MLP neurons of a small language model. Each row is named by its layer, matrix (gate and up: input weights) and neuron, and shows model dimensions 64-255. Each number is 500 + 25 x the weight over its row's rms, rounded and kept within 0 to 999. Numbers have three digits each. A neuron's up and down rows have the sign that makes its largest values positive.
After each neuron's rows, "fires on" lists the tokens most often at its 100 highest values on Wikipedia text that the model never trained on; "fires after" lists the tokens most often just before its 100 highest values on Wikipedia text that the model never trained on. A number after a token or word is its count.

L6.gate802:487567538513496481475501494499510460525485485507488511496529501503512491513504481495541498482539477497529471487506463478473505505492500508534499529502511522471472543514489497492505529550473515514508499506481522532486517543542533475471498510498492520528494515536493463509525540517520489492521515515457474480521501491533509524544493483530496528530510444517502543462477572484472492539514519505479502457507512489493488486518499518482441469464494486465465492520541483531509481495524530485442516503525505528512521481478477527503509488504479503509511519499500520517502524472522494455
L6.up802:443502530474465474495533486491506507450511508514511499535491480458489512498449506523470470577483508494490517490524494464500487512480476475480519439501496510476520509456517514490496526488467494528519546517501480512504493462468490492486492510460534473507523460541478500456485454476498509522523509537520516483502533516472525520499494492541471481527504496510471519496537531482498483497480512534480478503509493497512517476513528486530491483465508520508458500477479487475528467539498485519521491550503496557491485498497467529507540544497445498490477541472566570511505517524504534461
fires on: "==" 98
fires after: "\n" 99

L8.gate46:491504465505480507494477502513547503509456504448504513522495481524527523474492490499466483498495516439511578515507490509497500537446496516512491509520484471477540470504486535519519494555534476460486475498501473477510477473454525499475515488497530507514501464483515505503514511499464508505506543563467514512542541490486494511485549485515553462535530497520564481523464493488484507501549464505538504515518519497460529514490518524505500536461512497505508528514490487509516496511550517485521434503470525509522469492521506501551518555479506489560485518488532445506498504509482514515
L8.up46:432493496509507441512520563507518525496497471446543561491500499489523498463510491518551445531501526461490546492486506527514540530506475528488519529510485466484457489478471478503533530531496516505525515469474484526474467452526549520482472513490517479487498462463548487547495467474503509503500545517475480505537500475526496461542492474523489490504459511469529489529460464514512533512507481501499498497448515536473494532535514500513493524499454529502507492495531496490514548528490509493474446477481493504505510491523476493535560543491503485518479526482488500498529497499525493481
fires on: " form" 21, "tern" 18, "ased" 17, "ot" 15, "ide" 7, "ound" 7
fires after: " v" 16, " b" 16, " in" 9, " In" 9, " m" 7, " F" 6

L6.gate564:496486502489512465492468490514524530514550523486523512499513490474533431484509488459503495528478487470476505481504545505494507514570486483515497542545500509505488492543491471454464491492470505504516488507460500497530510520531514518508521468511493502453510523506528520489452494486499527490535487515499510480530462516463543488534475481532473438479471537508527513502525520505517507518543491507521484473530462509520486489463505467514471517485475513496502468490531471492494506483460488536542511474521450510521513534482509516482507482525535494481515476523496531508534518511492498469
L6.up564:460510486466456530500478405485496493494486514488475481493520485487458477547460457474507466472510487494488520491428507508502482532528491515540518470510452520468517447496485530494472480470465492510517495474520510493484502507518483509467467474462526487502480470510507510527487491496451529501538460503513475496434511495507469500496511496536459482484487491538522475500486547500500500557499516540514519503479530486533506495501525504481477516474500472530521479501480535481500505475517507478492510516487509537457522529531470471497473484528470524510528483473538499473518464510479490459
fires on: "e" 33, " pe" 24, "en" 22, "ers" 6, "ra" 4
fires after: " P" 19, " S" 19, " p" 10, "P" 5, " St" 4

L2.gate97:492487549459485499530497524499522514494488518467515521526525479418461473480456510478512515498511476486482489499503551510501566497465491495494513488481535511535522497491503475469484514462515494478514535473510451477522520501524554510488467460470489471505498497504474536548486478507500464514533420489518528502528518470491521483487549521507526476520506475530493488529519499492510528469502511456568493472514482518521481496475499488475487514478493451459491488532501509483491505465498490487507543492497486491489516484486507517530521505486467482493511508461496553553528564513475488522
L2.up97:517467511494475517496495514495516486516466508463459501548481486439515497499441495493484493487496479493449509471513549492489471490462468477492525481464522519510515527528478494497488471492504483474497490472478465467461531485545531472503469529500508471534478475509507537544536485533495446499477470501513496528542498450513552509480534523482532547494528448524476511488484523467510529485500474469543509497493454536485472507500490495466494523498496508472482507486518511447488518507504481500554509497485502506526497526517535539529534451469452482503474501469468518523499493546465477562
fires on: "\n " 56, "-" 17, "uch" 16, "|---|---|---|---" 11
fires after: "\n" 23, "'" 16, " s" 10, ")" 5, "D" 5, "|---|---|---|---" 5

L5.gate1000:467508563533499517464518486529524518483516500486483514500512451491470494513457464486548488486504491450520497495534496553486492509494526501493499485480503511511491508484526502532519458513476486482462464493495503516488530520483516492515484555530474483488508488533553529463509493487560484449476534500500472478518509496483495500546517519480512533509536506494487527520523462456473504500488479502509505515529471524523519487475504511500529510496460513512524497497490502501474539494508549535522466503486496489538503467479505494493500463471527495494513483501506512522485504449507504500
L5.up1000:543519504481493538505499472540530499489452460509486522552499492492497529500520515519502447556419489477455507481479527511493488516523476517484499543479531486458459522484519497478458441487521484516526497527553506489474550487560517491473464483497522502494466502532479509516497559484533475505497498524478495487517538482573469514522506486529488498482527538484491494434491469494525510495515456479493520515512480477501479486452535521510509494471510504481473483528527476481500507485520487509487476462474511505496504497507450518466493473504510520480481498521484494543519484466531532475
fires on: "-" 18, "\n" 16, " pl" 9, " on" 9, "e" 8, "|" 7
fires after: "\n" 47, " G" 17, "G" 5, " first" 4

L8.gate398:490465489488487483530488500524452484550519512512501499521508494517490447470521521535495509531508518515439537486509515489501510508510518498475468467471568508473476494492509507570502513537526508518539499500511486491451515507473512509520516467483508491475492522505541500492455490501461529518519490460482487477514453528475500476552515517525492520551507482459516496465488534465527536490536483548452523501520509499466489467515474499507480499459508543473489527487514518506474501498449502510485476456430544481505475466506467484522477485500534513540536480481471503510493488498492522479
L8.up398:475474503502524513471528525533473513479453508490502490514459468493546512492456479488477458488489552493545475518539496488495496501517500468499484466512490470533532532488485500482484437531512487527503482521531412506502484548463489467484549528518472542518500462519548538509485513537524528538473530512474520492532510493509450488510518546492508486499503511486499523520539524493520490488514508483510516493465503514475548513507522505532518489492484516517441547514471476483474474522517503469467503485493532483506496517484471517496513500456515491510528501453497543503459500485510521491
fires on: "iv" 24, "ain" 19, "iver" 13, "it" 8, "ive" 8, "t" 6
fires after: "m" 19, " l" 18, "l" 10, " C" 9, "ol" 8, " D" 5

L2.gate829:472530548479496511493483515508516483477494499521510522500508460492509495465472483474495498504518528536478509513551507438499469525503486522474452527499503473504463465508475527537490500506495514488548500528494510547508500485486464494446489500526522519517509530542498470538512550513499504491470542436511507495519535465486494476506514538530537501496452510515491484538493498510540497456514525514518465488535503477522445509521526526532503488488458483511508454525527493515490479525502488487519520495484531489483500478501429478519500521494508502482490477499465501487512523497519531476
L2.up829:452532540522499548477492507530504490525503455477487511509513463472534505469483472468490521487482510556516510491502523445492468475506509538486495515514474495506443476496481510507512449503503475525513536557496503536522491504513441511453505511515496515511499484549491488517488492513529519460468568447500515513530496478474518466449507522499508507497488505508462482526486474486538497444526509508535459505526513454524437510514524505541518482480463499531485479500523453512517492522485460468521493495537519499489516504516455519476501513510522480499478509488497513495515512523480526479
fires on: " University" 39, "ation" 23, "ife" 11, " stud" 10, " years" 6, " at" 4
fires after: "uc" 17, " l" 11, " the" 9, "form" 7, "-" 7

L7.gate324:485531484505537530516497462489507468489447520545523504496514527516495507531510532509534514495521483509461532545502537486449503518465505526497520490469489510493498492427487519463459509492502490473465519531488492498485511525467505513513529508493527477497505504537495454471488483471499489493535508484470471472519536508529476479504493463531513470487501520521525486488460460528512477480537491539504459502500488452453480484482528512501490523519522455496539496461489512484536458519507502505511484542497507473535499497522520527514531505484540565479500505545519487516486502513479535511
L7.up324:483496509514499438449551481490529492462485473508498543465509517515478528482509505513497509503538496533505466483513510504515501535512458530487505460505482515488544522471508563474511497468484497500501572503481522529521497466506523500453533521506543507476500472462453448467546482507511488457475480522499514479530526520509529487470490512449493513490489519551520475499515475502482495530535571481470460535509536460495505501447532491511501509498471492443481482477494481483515513482502516447497501520508473477478494509518489519506552500488511485457490502479474529511491461513511507532
fires on: "tern" 43, " loc" 33, "ent" 18
fires after: " In" 21, " in" 16, "am" 9, " the" 6, "um" 5, " Al" 4

L7.gate723:500508468549550506462479507533491480496495543533497516516525482502506444502533492512501497546505475506480523522459517508475478529548538490515486476514510495511514473539519492501496482502515536514471543525505514462519516541487488556508534486512548488501507534506542487472503532460495507458480460479494510471510476454481465509531534497513506447505463531528542493461471512498533495502479473519504477530541506484540521474543484503514524469494473476485497493488488487459504518484520507515494499503490514452479482546527476472492431490493481483540481552543493492486494492533529487460
L7.up723:473478452508477524502467468539512496485524526503522505521543425517490496531477473494496539493480483495485506469497502529479495499525489495552457471548488504484502487540513474544516523477527517530491540506536499478479488496539497517515492504484536528518472473540455471504538500507544509482504462517502459518487497491462508519505495526498471475517486519535521483458490521489443511497525479466516489478494502487507524467507509531491510494522505517452479518507489484497461534527498502473512478516556508530495509505556506520455475469499487522506474447518517543487474485510531487521
fires on: "e" 52, "al" 13, "ant" 9, "w" 5
fires after: " S" 25, " sp" 15, "S" 14, " P" 8, " K" 8, " p" 4

L9.gate348:479464553495481517484510472515538519493532504524476515501501481525493505475494548545466482507549508553512492503488518500538552489499476479502528533502533458473527492494473506493510543521514532485447512475452554501483507513491502484507484472553540485488486540508514485534494464517494483493536513493494514511537485476499464493497522508490507492541456502491548502499498493518485530524515522508466547502501477515463492490513522536513466542475496552482506507506526490454510529528527508508519529527488505512530558500452512507440536459535475480490503500504508465536524538465473529477
L9.up348:465488515507537500477457530523431443495499482481539532493477490525525494462555522445529482513507502456488514467492489497506508485546500488535541543487481521496480517482509507481500515504509492486490489466512495502510513489512464464485493494484554513517478495494488497513534482489520506490508479462484508488526535537537478498469507456492491535494502481505556438488521482500517494440487501517499484530507447496467490484510472525519494507507492494470497537519514459518487531501498528483507469510518534526474444515498503492536493528505524524506500487513430503490517477488526535457
fires on: "un" 31, "our" 29, "per" 11, " man" 5, "port" 5, "air" 4
fires after: " j" 14, " t" 13, " ex" 13, " m" 10, " im" 6

L5.gate632:506522495502477512534524480535494480528516538501508524516478468554499534535473483513509537445495542523504506506462549462506526503513503504523502511529464435469534510548479564518532462515506509471469508510501487488499512506564509495488491510467497519515481511514492504456504498499511502481540486514517483536491481471517490498513504556498490499511508514548444500506492513493483477467460519489483509488531506494498515480498539474500507488515501546482480454483517530541523489508500485528489492494514465464483482457481495508492499497529502558484510487466495495549534507478498478492
L5.up632:502505482527554499454492503469485506490477512495511538513481485519552544539484487532522477491534540524495507515489506503471495510501550534504507536521492489497524515477485482512563493546500537467470532498481487464491505492512488494488529468487491519478472510516496530492482474485497480483505491475544500541511497494528509516466528493490481494497484491563467515517535456492476481493487489483499549453500513547489506499487508489513502494467464481517513495526522595458515505506486497520467547511525487472518499521481501494526489548524534488500473535501485467509521485505493497520
fires on: "oun" 53, "ubl" 37, " Part" 4
fires after: " p" 19, " y" 14, "ep" 13, "n" 10, " c" 8, " C" 5

L6.gate1021:498522550489461500537511512517442509468534497501487504527519464539512485535450492475528481492534515483485496518527492487522514509488465499497498484417534489537505510501493493565465516477485529514482484497519513523524510478568505522473497509492477496472470540465498544485525505471518492486513532482502550514502499512501496482502507530531466471469525491500478494495510478495533481475449469506455502506469479488557495485492510494476500473493446516459506522504483530529459475507536462491514473494507481505490544498473484520486506505499452493527453462528474534529518486500543499479
L6.up1021:500501493508499513476474499495526487470538520504521512508543536509500535514523486539492501515495494494425509516490463492506504439451484515455505480478518564499518500498458509497504566471476463494507522516470543513519523449511523514502522519517513494509469517500520480530482519508528480467448501508496487467460514531500502486483501518482532466500493485489503502441501510493522526554540492544514488492441492490444449519495484466544483519503490502497532553499541493506441488523499507495481531528526483474468485491490486490488521487513508488486499511473503439503458515502521495508
fires on: "h" 32, "am" 8, "im" 8, "ud" 7, "oy" 7, "ame" 7
fires after: " T" 39, "T" 21, "W" 10, " t" 8, " c" 6

L5.gate941:524490529464505533506479477486498484508543473463517522503506469485512516533465479481500479448514495507457477507500500481524531462500508487482558521503514521502438513532515492501518491474530511488449476508486452513540477502496477478527513495448516495503480495481511525530526472440510542491498485529493510483456483483463481477456493481507492456522512531509517508507521496573501502521501504493496503498499506470481464515471477494506517536508450471483474498459474513487492475468526531519524466530540477532543505507512517488454547480489517466479507491494483506540488525510451483496
L5.up941:503505489479487484473509482531506473502491469552498485534530491552486526519541476526523482470547463490512524463477519484449519549520490493471531505519527466536478498502538532560527512491519504488506493568504485557464464517515504488503485503465500513469493507498498499534513519447450498485497531510516528519528489483514515514494442503517515438483510515488507482538540507533466494488521478538484492521547502503477492497535496496480503534488522499500481483481500479505515455471458484509527533551549502504530537474484477505509487498578494553465523519526441502496506506485496484517
fires on: "l" 41, "h" 12, "f" 11, "y" 8, "el" 5, "on" 5
fires after: "-" 50, " (" 26, " \"" 9, "[" 8

L5.gate634:502509485521526461527483483470485505515440506538493481479493492543509499486516517480481502473509479481495517467475505534495485510552503514504477497504514453508528447519478535485464523510537475484452549519540440469500520494492458494502462508441516520501483502490528463492479502488464505516531506487544486508518522480519454485514481520518500463540539508529523498501486458521449514516553501480470480462495467491453508474523459533496547497490509518502521520527515485520471482523516508503498532494504464499525482472552515464542491521491491500459504515487464544501485441507482514513
L5.up634:465487472532487519478520513521484468482493520524502516523448465501515486516514466524541486466498505464460505483498476523522459543518514484519509491454466490419448509500550518485517502506499476541525493489513496496501481499474509540503483507529516527478479497446475468543548475477493542466508503496514505488524516484533501505515511527475510546489449500515535535509482494518493504485481490471533499540508518511477519471456554501510544520490503491482467507505549432515520502527523523481522446554519495529505514524518519541445549524512501514519495546491548510485459526503509479534
fires on: "tern" 69, "hen" 26, "eg" 4
fires after: " In" 21, " in" 16, "as" 11, "es" 10, " C" 10, "ep" 5

L6.gate751:476527490501484507518510467496488489505501504519523495501524485474521559542533484479499490477515529485441519497505498558462488528490523518509523521521496550492477502513526470506489484507466525520454517528491506458478525537513504488523487497497491552528530537501502500501535519515476487462521530511475550478499478525478468507473569491507477488519472478528551506478536487516471506471580501469508528448474464470479482460517475497505450478480474469455464492509497460547546521486509508486515523489510510502512473469509503493491539511488503464519538532495514512518541478496479459480
L6.up751:454506510539488501498551476497454530484534502493529519505481496493506544464495489478499488465513515489488495501503463495492488528525475495495494518526503570506504470470495471459497496518510502496513536517487508479500547576447542483544492499488469506526515530539526505502497491525480516537482471524477498546515568526457489510523521507489450490515503499507530482473504502479479505499515504478490520541494514484530497471502517542504497484462425499475492498511524491522553500463496501492466511510529472496534438491471527543451520528509487469469519495482533474488509472475508486467
fires on: "==" 51, "===" 36, "\n" 8
fires after: "\n" 95

L6.gate559:479494509469490471478510465499449472521535486503512518525488477488499485464503454474499475507483509501505484495501544435544543479488534514509425466518488543501543515489488517569497517511494504478494439510496464510525487500468497524506512506486487492489501525485508491490518528515525492507531503492529502501453497514476490469483469467519536516487483522499479389497500495489517464471514478526475498486514464489471488500473506491519472523502490494472452497524543503511484545486515488471508513482482444526531467483538474518499517492453526436517526522484495547514535511517459481545
L6.up559:488539531497503522469532527504495458516494464502490511515517459487496462480498500492526460497475505512521528517489506522534528512491471519468510479530467529483506500471518477453558491521477495478496517498494520508519496541555489503500550542470500435475494526494509528513451474510487512511524511488504501539504521454506524516471518513504515528499513522496521480463477470555478497503525535515576492493464490540502492527465508481472466528469514489519475523450449527506524528438485484491466461496519500499532515482499476494458502488524518492523496539512486522488501542497489510461
fires on: "l" 15, "ro" 15, "m" 14, "\n" 9, "rib" 8, "se" 6
fires after: "P" 19, "." 12, " sub" 9, "\n" 8, " p" 8, " cont" 7

L2.gate200:494541450496517511471515490494505476491518512527521509541512497517479520466509507478511502470529548560520526490504492458498519502491528488504510498469477502529519483519502551528570500513538500492502508464488518446458491515518516470515491473527446477476472520518509482483470485453509514431495516524508532523505469495514527494502486493518476497542501525516487516542546513507486510533519492504466510514520479491474499471529491502477493506514489520552514519522511479518473478530540473486508486457445485501479476484449505498486500522490472483479503529472498491504520544490485507471
L2.up200:504516477518491532509495473498483497468475538477480501447505522516528472519495502484544455474509474476504519521496481527511499480470539518520477526459524508505561517516499528476490471497487479478451473472504503461472514496482526518485529483487480484514499513513491491497498518510514514556517499459537487517542497532522522477519537515500535563467470514483498493473509479488502492496532470438503469517489441526473521556516485531486480499487530503485493465469483521495475523533506426531482511520482496473496483482446529505495470482544467451465515495499531496504440487500475503478
fires on: "-" 14, "20" 13, " /" 10, " med" 9, " is" 7, "," 7
fires after: "\n" 17, " 20" 15, ")" 10, " is" 4, "old" 4

L7.gate332:508509493512508501537524507473482525488476520545485516472473512491481479495545558470484486489527508511506471518493507521529477473477502508537550498489535508501469519456512484546508477494449550523495512474479496483531477490462465442505494523511463538519516496477506473466518529464514498530520499462523492518474476504497523509486494469505481515473470511499479502511443517489479477490506475498537527458538497523457529527503450495471463486479532513495483542480514503511507483470511505474489515471465547501474491498528494516476480487498482486507502475528473522513485469540515452498
L7.up332:485473546485477546532485516470483534470552520560495521538498516513499501499475537524516539509497516537517484499489487516528502473449518548475475507471508485473507535478484480496508484475539466530524491477534510520495537549493453473536484527545484493492502524501485484472536452490493531504511498490452502486501493558449505523519510500536494466466484495451491497487501468503503500453527481499478479487531451484502523488485513541530534459486522520500480458499547505514474484479499526465485485486517548511507460486498503501470473479493467486490520453510465475516479545551495531504
fires on: "ul" 20, "or" 16, "en" 14, "t" 12, "arl" 7, "ter" 6
fires after: "a" 19, "ober" 12, "ict" 11, " K" 8, "et" 7, "or" 5

L7.gate596:517491523483502503505541459510502501485502537471481510497541503562483546508508516523505519514549512518471541501489514474512465489491439491486536490458487513484498475507509492484516491507522446499440443494485500523495515490537528520462520514486515480512549470461475494516470468467535522503518510463490496474500529517494510492458512540531502456474509509490549500469467484507522506515504497522493510473509503515497485530526516516500478506492475481499480504511503501499487497491509461483523493468514536540467468509491510472541587522536505504490503490506482449555510499490460495474
L7.up596:522497480464511514489474493530511563545470486479523516457528479472446513477534521489532510522563525488468481516481493459530464468474504478499511491465473523520510476466572504512478497465477475451477498502485483476496523471497511476472506456484479482517496479495503452508549440480538490524490501485469492479513571516514502501442509508466504470481496456470500500515468511526472448510533517543487543500507519468505453507480486504533507499480489473531497522525459489511470507517483467516501497489470473503505492548480507496501508472525480492463485509507498476514493488525515526496
fires on: "im" 44, " loc" 40, " at" 6
fires after: " s" 16, " T" 14, " t" 11, " J" 7, " is" 6, " the" 6

L8.gate235:502489469480453496490549473502507476507505543504490529441529483490487485508463445515538494477496513522511481500489477495504488474442510456484517484490538493497475510465529518521498523475554495499485492472448529486465480517470483518504506499549494507498521520502532447507490483495452488438467520457509542528479520531499505527546487494481517478495509489492513529515481525495517526501477489543472505503501431499527526517471490517496475489480467494501511526517543515512500498481487471523528529504465493484498525459492467495435472515519475553458527513476464462505490489542495493474
L8.up235:521507461485521541458508502453495490508510505501511493481499485490531501496484460486517547541480497517473514480481446486466485484535478551516501544521513544515488529469478454486491539473452512480505529483509533460496499525443497497521468549546500493516510519501504531529445468458499526496476490489478525525450485505506510497489523515501493504470491494475461508521491541494495511501524557485470451502484539519516477525476533539454483516502495520485504465516504505490494472483539530480501517491526494497448503484474494480505509523520481515500587497460510505497485511461518504491
fires on: "ord" 30, "eam" 21, "ry" 19, "ation" 11, "et" 4
fires after: " T" 18, "ount" 15, " " 15, " B" 7, "i" 7, "o" 6

L7.gate463:476489473500500483512527524509500541484457473530503440480514484512465498534501477524505493478521546534534523520475496516450483532485532501487532516489520470499464492556496516483505515497510537462464511521489520489495473507470501497525459529535501514496498493497508527510524523487491519515497510487494533474526489533516490520496515539518472459523533477488476520471565512535506452480514526502477495542511537480511528519495481480476476515522475448497507478531459532489482485513495455504494510532489494471478456492496517516503527562506532511570503501457511514541483459498509498482
L7.up463:517484513559478549495493498514526479463444412482481510537481521517562511512482527492537496487510490521493501474443516525480513511485503476498464484474510502545494474521495496477504451498477512444447511535491517475489480563497518468487482496501484525496464540461492536497480541463494475504493517485494498513506481481505443471471519519483473510551431481547489466488538469522500525488502454522505476494459493513493493476504456494531527494465468502498472516518474503559514489489478494504511541500539473486513499499489492477473480482529482464487505484463485471531488482498517505477
fires on: "ul" 30, "or" 25, "oun" 20, "our" 5
fires after: " sc" 17, " r" 12, " c" 8, " res" 5, " p" 5, " C" 5

L8.gate55:480548500473494543532530484476480551510509496478494441510498515477516476452491543499494474479499515501483501543513509514523477519508514505521465539517473527520510522489547489513551520503512493532513491537520492533483488465466501491502462514504489499533503479509506468504505497491489496512562528468495493499498528527490499501488512501461510527476474472481498521467535546494554464483519500484529491449541487493492504505502536526522480509511516443507514485513552501503532477470506517504464541480479486479485514504507536486485491485515481438477509513482543495473508460464502491514
L8.up55:512500483505461457499460483467492523490504481511523468538503485563526481509539493489486483540516525500506518536496480493485513548520479498481513451494547493521483511507521464529490519489482528510543488531484517539517487496477484475510451451517433473515480530495513480506522503477544537483476498508501524487520512502507504535510489521417467519500512519479510530485516570485519492510463535517450485518512518480502492511506455539496552485453514511480506484469454416514511485532477480509520538478496517513515550529507499497469487482529533486490531503458488486520508513514501511515
fires on: "ount" 15, "oot" 14, "ight" 11, "fer" 7, "v" 5, "ent" 5
fires after: " G" 16, " c" 10, " f" 10, "rans" 7, "n" 6, " B" 6

L5.gate832:507501513468517497443543524460533485511511433504519492473518511497568509508482502533548476515464536442538527502487505485485475516502514541480535488513445521485475499518503484484495494476497521452498520501483496504459494512495538466512482468499473474477512532552495510538440511456533527459514481499472498506496498484525507530524531515485502515478479503516485494534484498480503519546494518510500516524520492524512483499511511483487514531483499502523520505475489475514472519496521486502547488476448520486540543511490480502496454528527477466487525483487487465543509506513493478496
L5.up832:459486559530463494507501444523522486511467475565522493511501495476466516500473473484474486470479494530519453490523507488537534497531505527541477522477494451506499498493503457505519503516510463483503504512488548523472490496533511480512454449528513521509479498540494496476446481456514539471520528507495494462544507480523552537472512477527536516499539466527506483462497475490491493497459477512483487529482511526491498486497472521492469517474498486509545442528523506486512481486540490536450480500472497527503533550497514489463523480455484519476508488567474500467510475475506527503
fires on: "\n" 43, "e" 20, "r" 7, "ra" 6, "et" 6
fires after: "\n" 48, " G" 28, " g" 13, "G" 4, "O" 4

L2.gate773:532488509528508504481538482471491501481480458485507490507491463514523534476476474476475541511528518483497503514518541457457490501461488475476512522539552503501481440518488508476460511518518452508490502457507499518515491510497518514500505505507536484477529515559480475507474543497512514501423491514493499515523502464459491459498483531488484537522486463506498475501519526553494447524466501460512522556509528501503524476486494525519477480495535493513489472483484509455489505524487468535521453524497469455496523509484477486481525510515492468496506525468520495522494509549525514482
L2.up773:506482530509522504513537470474448495501505448472499490515444467531541508462503424460476542505517516488463531502535498481486502504444467498465514539522523501458492452487522502512465482512502507521517505467516502516512496500482489490490509502493535500503536505562467481501474540498479523525464517478496496527486509478489493504513470541494501539523479490505558492508529525551517447498479513462523525480492533508509535476503517552504488490471513472508440474490528458448485465488481472523497470530507522500489531486469471475471526536478511510522473497474503514527529513515564512495
fires on: " who" 31, "==" 30, "ation" 17, "ife" 9, "amily" 4, "-" 4
fires after: "\n" 29, "uc" 15, "," 11, " l" 8

L6.gate651:518567513492507547517501488508515495470480488462545481460505513473529502520513482486531462514484486536475510492509502465482468523511536522511502479515496542461531494537513495551524540564461538555529482567468510499470471528517500477477507529473491467551475503520500510441528529493468497452500522528472549524523482537488458527497522471524488475506511473520505453509493499514497498503522506512483534481482513519507499514529488532511455495501477505491456512456531523476481522542507504464531519513494516516521542560515489474523536514462431491516476494505495499519508481501542454498
L6.up651:482457493538524519466539504513496529515481539522487492504447489452484513515493481466469497486495495499483523510484499482499492510518518467480451459494536511483506538531475492499456497545474486507563467476444520469505569514435505498547504526469500503507554505503504469521476497506525508506526516517530508556481491458496492499503513468482472459525499510494481533456481527482515517523551514484466487528509469497506511493501509458511508485487447496498547469481482535489536477499521501509519480523491508500500484544489485500463502521512554501522485496516489452512487487518484498446
fires on: "\n" 47, "==" 25, "===" 24
fires after: "\n" 97

L6.gate169:451491489504476496532565500490491458502483509499479527511511455473506525507463513515532491493493548441484496535501507493488588513491492497510508554483513489484525446511525438538535482512483525488476476472493488523501482521503497493484497486547488543495448531495500490457488509522480478482530493487484476502521458516509522487471497474503501529543464474515558494478531504550481535515540526511497504534501467521518508482531514509504450491469499486517522469464523507481488500485501432459485508502479518487473506512512515489498538514491473495520502467510514486495458508474501486477
L6.up169:494485475488499477503527472516440519463522490477499472450517455504455508496467516514544490537537499505511527515492487433475512503486472469503486472534488532485554486527509528497469500507537486498493511482484494504480490572481481422475513495476476521535492532505542494471473486510526467532517531536493460494478455521500515518488546479532498518505558479517513474487474478509499478508511507489466482484466495456498514541503511539503475507475487522515473486481537513491494503512523462460503536485456507471519494522544491527485560529516504496493503515490488503506499545465478503502
fires on: " \"" 71, "\"" 18, "==" 4, "l" 4
fires after: " |" 27, "\n" 17, ")." 13, "|" 7, " (" 5

L6.gate851:477461456503510529507455511510470531506485517494533548516499538488516518480507508508539524504529493497492519463493506480494513499521485481521521488468500494452495526484520476485503513508530503490515483520489474520476505515536490461503511510492492513468510453513515473514478428494481532490478488475467522485531543485487463522539517479529480510525423497499498515469531468503479538507536534470516467524500545541549460507464489525488528480481469507501522496483510489519491565471485497522523495452467506510498486506517523476530516454509518521484493537472492475545510531496448531501
L6.up851:511498468538541548464482468485505520532476503508509490528518490450502530473530533539529518563518511472513470474515502522547492501506474510497518479479483541483474520501525466510517488475540490534512497466495506522514495502516492505517516511479520492463512465504479523479482470466468542467538484497486515528500540483490466506510529477520470459483455506508525493521522459546488498464504513493531507548521548487517465450470490533519479544500495454546517523499528459492491573461451520510510501470481542518478504508551536496514512499481510530527483523514507465477496548507504546472
fires on: " loc" 40, "and" 22, " form" 15, " 22" 5, " 20" 5
fires after: " |" 17, " l" 14, " the" 10, " L" 7, " is" 6, "," 4

L2.gate174:501482475516445501514510496513485506528485488499524523520529485498485517549451482524481527472524539519479513527506498509502473474503493488539559505492519486513542495498491529495474541477512488526505507481500504523485492547494544523504463494494485460480513515507496504496521533530499536487492468540528522517522511508500548480518469516509468490508507467509478502454523549489461505519493471508544530534512503525535506533466512476488477460522527519477471519506502502504482486521474498494518530465514432497493457512497492508510484492499505473514512513420505508504556496564471535478
L2.up174:486445477500476532495523477507517507488486540470495513482478495492481526547440525482531474466521508480497486517510517543503510469519500498512495479478486534493546530486500489486523518475488466506453515510523486478473484533482487518466512500493481479489501524597505511460495511523536466472474449504512549537520509512499505452493477499516475500514523490531506464500527470472476428505447501554543502503530499488485516537476509509506471504512499560519438515499479497499479484547523515496565507519464477504525476529474531505526495493499511480484491504519497502501511479533505497494
fires on: "\n" 40, "\n " 29, "-" 15, "3" 5
fires after: ")" 25, "\n" 17, "'" 6, "D" 5

L8.gate522:506471502510494484487479486545491468511461511506499499477541484500501503466491490544513508545554512466462484487495494489429503535490498476473522529516484511488486547525479519506465472502518511475440492518499512500488499542461496539493518502506484538527528467494492494498478491482512439492484498533466432507498552510499548536469527486511500468533498463481515541520518477533498496545560492507519483502513532494558447471518507488498479511503441522488494511500485471498522443492511492472479509515462511509543457490538482479453527531488485477519501497495501515501504515445510496469
L8.up522:482518498482487486545497488508511486484548531528508508517498466493484505458520474511495491477562536488499496495496530511463481506523517527493474489534513504450489514568516516517490484569484543485470490506488510503509533548487507522530539485449486481500489477466497467486491498509485492530534478509458484523530548564499483498496481490454494479540505477521474483504492552500492492505460536488476535488491513472512521516515477512540493473512486501507467499472488504497524542467516479468558465544502495456532461498553457525478542515514452494483524493502504520507553522494519496488
fires on: "===" 50, " \"" 29, "\"" 11, "==" 9
fires after: "\n" 57, " |" 18, "==" 9, "|" 7